From a checkpoint of a small transformer trained on Wikipedia: biases on query, key and value.
MLP neurons of a small language model. Each row is named by its layer, matrix (gate and up: input weights) and neuron, and shows model dimensions 16-143. Each number is 200 + 40 x the weight over its row's rms, rounded and kept within 0 to 999. A neuron's up and down rows have the sign that makes its largest values positive.
After each neuron's rows, "fires on" lists the tokens most often at its 100 highest values on Wikipedia text that the model never trained on.

L10.gate489,205,257,177,244,190,155,159,172,169,209,172,252,136,228,202,188,277,101,295,202,223,174,194,196,129,228,167,193,254,144,234,228,198,203,147,227,220,211,197,278,197,195,187,167,138,209,212,160,237,230,172,215,190,217,168,132,175,169,160,221,128,200,219,165,244,214,234,187,192,187,242,177,259,245,152,237,221,165,203,186,135,212,199,208,200,243,157,219,158,213,209,175,240,106,181,213,254,287,188,238,207,270,241,243,142,232,163,243,257,138,127,236,234,199,229,204,268,250,101,196,153,185,189,122,157,230,175,157
L10.up489,172,292,194,167,171,192,210,161,202,185,251,160,128,194,131,156,159,197,130,206,211,193,246,261,154,206,273,193,243,206,200,154,179,203,210,167,194,199,218,173,177,173,243,165,209,247,215,227,118,215,234,270,149,163,182,230,178,236,195,180,208,236,163,240,194,236,186,194,215,163,255,189,228,200,185,198,267,188,234,211,195,213,242,130,159,176,163,171,210,244,170,217,221,186,225,146,141,156,207,198,265,198,158,220,166,193,206,176,242,203,267,206,122,174,210,196,224,265,200,267,241,235,209,258,181,199,158,203
fires on: " known", " but", ";", ",", "ough"

L13.gate1286,237,240,259,178,215,206,270,196,170,257,215,227,183,209,157,169,252,216,178,152,233,208,179,162,207,198,218,223,213,258,250,219,208,209,179,204,186,174,194,175,204,171,169,243,220,208,197,164,240,268,167,106,273,67,284,222,227,203,212,177,303,153,184,139,176,144,196,199,223,173,128,158,179,180,229,175,218,218,283,262,146,180,190,224,139,160,190,233,212,209,257,170,257,251,149,205,186,180,195,263,182,146,237,209,205,141,189,210,197,280,246,132,199,194,185,210,143,358,224,111,149,223,190,219,245,272,207,182
L13.up1286,136,157,202,173,182,183,263,140,115,183,246,180,231,215,225,145,190,282,149,252,165,199,148,140,220,209,229,170,180,186,262,121,206,201,210,248,167,253,238,253,206,121,236,174,219,232,177,289,218,230,197,237,159,186,175,228,150,250,168,188,162,283,221,185,226,129,230,189,218,199,209,222,181,181,151,193,199,161,180,187,188,167,246,184,165,223,193,246,181,153,241,200,220,124,183,298,186,230,96,177,241,182,177,226,176,202,207,185,287,181,212,260,160,314,169,175,198,276,196,281,262,203,219,206,184,272,222,167
fires on: " in", " the", "r", "io", "est"

L13.gate568,207,212,225,136,160,202,202,184,259,194,252,179,215,210,202,189,264,220,283,195,198,234,161,186,241,267,160,163,207,196,223,181,160,218,225,240,205,281,271,184,199,246,103,159,210,239,173,177,234,274,134,203,157,137,221,238,123,244,156,189,216,166,179,173,198,167,260,213,222,82,183,138,138,254,224,220,248,128,190,262,227,238,235,166,303,183,182,138,218,281,212,233,232,186,188,252,190,198,243,220,134,161,188,214,231,246,190,156,210,222,181,268,208,206,267,201,255,215,191,223,186,180,248,188,249,247,252,172
L13.up568,218,156,202,187,265,165,209,293,242,212,173,205,175,230,206,263,216,172,135,177,242,263,321,186,187,234,172,203,259,148,215,190,244,64,192,284,197,218,185,191,172,135,181,176,231,215,200,182,229,195,199,181,196,204,285,194,193,157,238,192,141,134,264,211,191,170,260,191,210,174,190,311,222,200,246,180,263,236,170,172,171,250,268,167,180,198,270,114,255,220,197,137,191,116,162,186,184,245,216,207,263,211,205,195,241,197,115,217,160,250,190,279,240,224,203,186,199,177,277,194,198,217,181,160,183,188,132,185
fires on: " p", " P", "ec"

L9.gate1207,248,149,221,141,209,136,212,179,289,132,280,243,234,184,129,155,184,208,242,185,208,131,179,183,208,190,223,256,207,156,191,220,191,244,158,170,257,183,213,212,140,219,157,231,209,253,203,156,278,219,194,206,55,225,192,149,224,260,172,185,222,124,181,171,289,253,178,215,245,202,201,167,208,189,173,178,255,164,271,120,225,256,190,213,193,161,253,121,160,161,220,235,149,224,192,250,208,286,229,204,164,198,179,203,247,247,184,235,180,227,211,190,242,224,129,150,184,194,189,215,173,195,173,215,176,200,183,252
L9.up1207,143,225,209,197,236,192,171,137,105,206,203,226,175,203,192,275,204,176,222,225,144,137,203,160,222,242,157,214,127,276,156,158,164,253,166,172,135,236,178,182,236,191,186,186,234,89,174,202,193,180,213,164,198,205,208,271,237,202,151,241,155,214,219,205,235,200,162,164,286,182,202,204,126,170,156,168,148,221,163,127,274,167,164,233,178,102,137,215,238,173,215,222,146,201,238,202,183,139,209,186,191,128,241,224,282,211,248,85,167,187,206,205,249,194,244,164,155,271,180,175,176,188,143,239,194,209,170,187
fires on: " was", "g", "ed", " in"

L9.gate601,219,177,186,239,193,164,274,154,272,189,208,238,220,244,206,253,196,227,152,167,135,187,255,152,142,188,111,196,200,202,134,148,205,200,282,190,242,164,252,193,200,181,191,188,151,254,231,233,166,239,214,258,166,183,212,142,206,243,199,207,247,219,204,233,168,199,186,176,185,226,166,161,111,198,182,210,235,123,152,304,229,217,275,151,195,210,168,167,227,198,222,127,213,217,176,237,214,196,206,211,132,123,165,234,190,262,178,201,203,218,255,268,229,252,200,194,183,156,233,197,210,221,150,230,316,199,145,203
L9.up601,258,171,161,204,201,224,257,271,219,217,164,175,210,190,131,252,179,163,264,192,136,213,197,135,158,194,224,190,123,220,161,173,208,201,235,213,246,237,161,246,192,164,256,159,176,233,205,199,225,154,131,231,232,189,176,80,191,126,195,223,154,173,201,286,146,242,221,174,226,257,123,255,272,157,195,228,199,209,190,198,180,209,260,141,179,183,248,195,215,256,217,160,119,285,194,227,154,211,196,194,209,175,216,184,261,240,172,198,212,236,186,250,233,210,249,242,170,146,248,203,204,224,188,251,275,163,167,208
fires on: "ubl", "ec", " As", "ol", " spec", ":"

L4.gate725,168,140,248,157,189,169,238,204,137,190,201,194,196,213,137,223,204,215,272,181,232,217,154,160,180,210,166,214,235,191,216,174,137,188,176,242,209,191,170,221,239,181,165,278,156,260,225,218,164,209,250,158,178,146,206,148,193,276,240,226,285,218,207,269,205,190,205,230,212,176,231,150,143,254,193,115,243,219,211,230,262,141,195,187,213,205,234,232,151,230,212,176,258,247,134,207,186,194,142,179,178,167,226,317,166,203,199,212,175,181,133,196,255,185,250,189,178,181,256,263,229,188,187,162,265,189,214,187
L4.up725,166,152,162,224,190,210,218,200,237,183,227,233,117,182,202,187,229,193,232,196,194,155,242,286,132,185,187,200,199,220,237,161,195,191,127,157,128,183,220,152,158,223,290,209,270,172,216,238,234,169,203,203,221,225,151,207,175,145,181,180,177,147,215,147,143,230,229,175,211,221,196,223,208,129,235,148,210,175,170,217,211,143,182,216,195,238,237,174,181,262,152,152,137,247,229,195,222,163,148,149,212,155,149,154,227,256,135,202,198,191,137,188,152,224,140,207,202,204,236,183,149,158,174,205,206,214,210,209
fires on: "al", "ail", "land", "and"

L5.gate1178,151,131,220,211,178,233,219,209,158,210,128,180,234,228,195,171,113,190,213,187,267,163,221,225,228,165,177,181,161,179,168,167,137,193,160,233,184,203,192,148,116,186,184,248,212,151,126,193,211,229,180,200,161,178,216,236,154,212,163,159,162,175,245,219,228,232,212,210,186,287,221,200,206,244,213,193,322,175,163,175,181,162,221,214,225,163,264,259,165,182,205,268,282,229,196,232,191,173,127,202,165,149,270,217,130,211,216,167,210,236,276,197,191,216,217,244,274,222,208,193,153,174,219,182,273,274,201,135
L5.up1178,210,226,241,172,170,228,191,271,195,182,209,193,207,251,229,150,170,167,197,262,153,160,193,198,209,244,217,171,172,254,203,195,221,217,278,339,251,192,179,173,191,224,172,230,244,158,184,183,256,169,169,275,245,218,190,134,166,198,149,171,238,192,158,294,240,171,202,237,190,275,221,173,193,280,172,207,211,217,244,218,175,125,185,201,248,173,213,169,135,229,237,167,229,247,250,212,203,154,144,269,216,190,160,151,165,222,230,225,223,112,224,173,194,237,232,243,282,202,262,285,241,185,199,193,171,155,228,217
fires on: "er", "nt", "ist", "y", "ation"

L10.gate1094,204,133,221,135,255,187,199,142,210,253,171,245,208,208,227,151,289,150,238,195,319,177,252,224,230,196,217,217,235,280,233,242,158,214,217,167,189,144,237,148,217,204,187,169,172,213,132,141,183,154,132,144,192,189,161,222,203,216,218,225,188,211,227,233,167,158,163,220,208,245,171,178,204,178,157,172,214,171,304,193,146,202,279,227,197,173,225,164,172,152,165,182,224,170,156,185,238,216,175,260,248,212,237,205,206,178,143,204,207,252,172,189,262,264,179,196,263,183,217,268,197,128,196,182,152,167,210,222
L10.up1094,159,152,188,241,234,193,250,133,266,214,187,215,138,208,252,155,267,208,178,150,148,233,246,253,103,181,226,240,198,200,225,180,127,140,199,162,204,218,247,166,215,252,175,196,222,212,241,137,168,88,231,187,252,203,188,205,220,162,230,157,206,239,197,268,263,186,142,244,169,164,176,163,228,179,221,155,233,215,264,139,156,234,190,123,118,194,176,156,193,263,125,136,199,126,206,120,212,213,168,243,291,191,249,174,181,112,197,223,156,190,189,175,255,199,79,179,181,208,187,231,223,193,195,179,236,149,234,222
fires on: "p", "0", "2", "1", "d"

L5.gate480,226,123,219,228,200,236,190,151,181,227,209,213,246,205,226,138,175,189,217,192,228,254,155,196,156,223,134,127,124,184,261,194,246,236,210,209,130,242,230,141,235,242,206,103,209,176,225,258,210,243,166,210,144,192,176,151,182,201,166,220,225,110,199,206,196,302,215,258,283,276,226,171,250,187,175,193,217,218,179,177,169,194,266,195,231,153,236,185,123,291,209,229,307,224,189,227,252,207,222,234,185,219,225,199,238,232,191,159,243,230,176,227,199,234,254,253,246,166,210,172,113,188,159,237,176,213,189,160
L5.up480,208,203,240,193,212,153,120,229,227,168,227,199,249,230,250,185,205,195,172,246,182,210,178,126,213,232,201,155,85,137,267,118,163,268,270,224,224,168,207,163,200,229,99,207,201,164,170,192,155,236,214,147,151,166,219,126,231,155,231,161,270,199,202,189,253,227,203,222,144,253,224,192,227,186,197,148,247,163,232,230,209,212,203,91,225,208,158,179,178,192,197,164,212,214,189,210,174,213,266,197,170,213,209,198,168,270,225,159,132,210,167,221,156,226,177,254,261,139,216,205,159,205,132,240,188,178,262,236
fires on: "um", " series", "ast", "er", "nt"

L13.gate157,237,261,222,199,224,149,199,252,176,202,236,137,167,195,220,132,277,136,205,197,228,220,234,156,227,293,157,120,261,192,235,225,187,244,214,207,254,271,164,208,171,176,212,164,189,179,200,217,257,247,238,178,255,177,263,211,186,200,233,266,244,150,194,162,133,229,121,220,210,155,126,171,226,198,259,214,186,164,243,235,157,246,168,192,242,242,198,212,228,217,280,211,208,253,134,212,179,196,198,222,202,276,166,249,147,221,247,158,174,242,209,166,228,243,165,215,203,227,161,190,196,166,188,176,195,273,238,142
L13.up157,183,161,175,178,183,204,238,127,241,135,189,231,196,203,191,193,249,240,209,203,269,208,168,220,178,168,216,206,175,207,249,189,132,127,120,216,186,120,231,199,209,167,156,196,222,233,187,191,257,221,143,264,201,159,169,190,193,215,161,182,233,187,260,230,203,170,224,257,244,226,218,271,183,260,211,271,198,164,139,217,248,252,236,140,260,181,216,153,181,190,226,158,189,137,177,147,210,130,214,179,177,236,247,191,187,172,149,308,170,141,237,279,164,249,236,144,248,243,180,225,249,251,68,183,214,201,172,222
fires on: " p", "b", "el", " B", " tra", "B"

L4.gate550,201,222,254,170,166,235,247,239,291,228,168,197,183,196,178,182,210,232,238,147,140,192,255,318,218,232,206,211,185,223,170,191,178,246,131,259,202,153,208,206,114,154,208,234,146,158,146,181,219,143,129,157,158,169,224,245,183,234,173,177,242,206,194,240,272,226,242,202,213,128,175,191,211,182,263,163,232,154,153,177,209,242,195,140,155,191,342,152,233,208,201,206,243,181,224,194,150,232,211,318,247,163,158,205,194,189,257,191,311,267,157,145,210,215,187,207,271,197,172,221,219,227,186,112,282,307,202,202
L4.up550,220,183,193,186,213,126,179,215,182,188,190,247,235,216,237,175,188,274,209,221,192,200,267,230,147,269,223,121,172,186,179,177,277,159,284,198,189,156,250,169,192,194,190,166,198,209,201,216,282,243,174,281,203,243,207,299,212,199,143,227,244,178,94,227,213,179,153,222,176,179,230,269,238,211,221,232,195,187,246,187,205,235,238,226,206,205,214,193,220,172,223,166,194,228,199,188,181,249,166,234,224,212,188,232,178,212,284,176,200,189,173,155,162,208,145,211,194,169,134,218,178,247,140,257,194,240,243,193
fires on: "er", " |", "y", "ern", "ic", "al"

L10.gate661,240,171,201,184,254,168,131,185,170,175,205,260,263,258,147,280,154,192,143,145,220,198,228,198,255,169,155,171,179,154,184,202,237,168,197,157,214,214,188,225,206,179,227,154,229,223,225,140,217,216,252,126,143,168,267,225,202,196,201,263,186,163,165,200,194,235,231,234,250,189,174,213,221,240,259,178,244,222,203,217,204,250,221,160,155,213,276,262,134,181,197,219,210,239,113,222,193,261,210,248,185,191,128,202,205,236,211,204,256,187,200,192,182,159,186,169,210,176,103,229,185,224,175,199,174,212,203,221
L10.up661,205,231,251,249,178,180,237,195,229,246,216,161,217,202,196,270,119,211,240,180,180,164,177,164,181,212,246,196,248,248,218,165,172,217,206,180,197,189,228,194,205,168,192,242,199,219,218,213,294,173,189,209,157,223,244,236,226,208,167,174,120,219,151,190,153,264,130,187,324,192,200,245,180,263,166,242,221,264,194,214,221,161,227,195,228,159,242,220,176,197,178,137,195,241,250,193,219,289,218,165,230,262,248,274,248,297,182,202,178,190,234,231,183,221,197,114,162,210,217,237,210,164,198,197,218,274,225,213
fires on: "r", "ed", "ul", "g", "up", "im"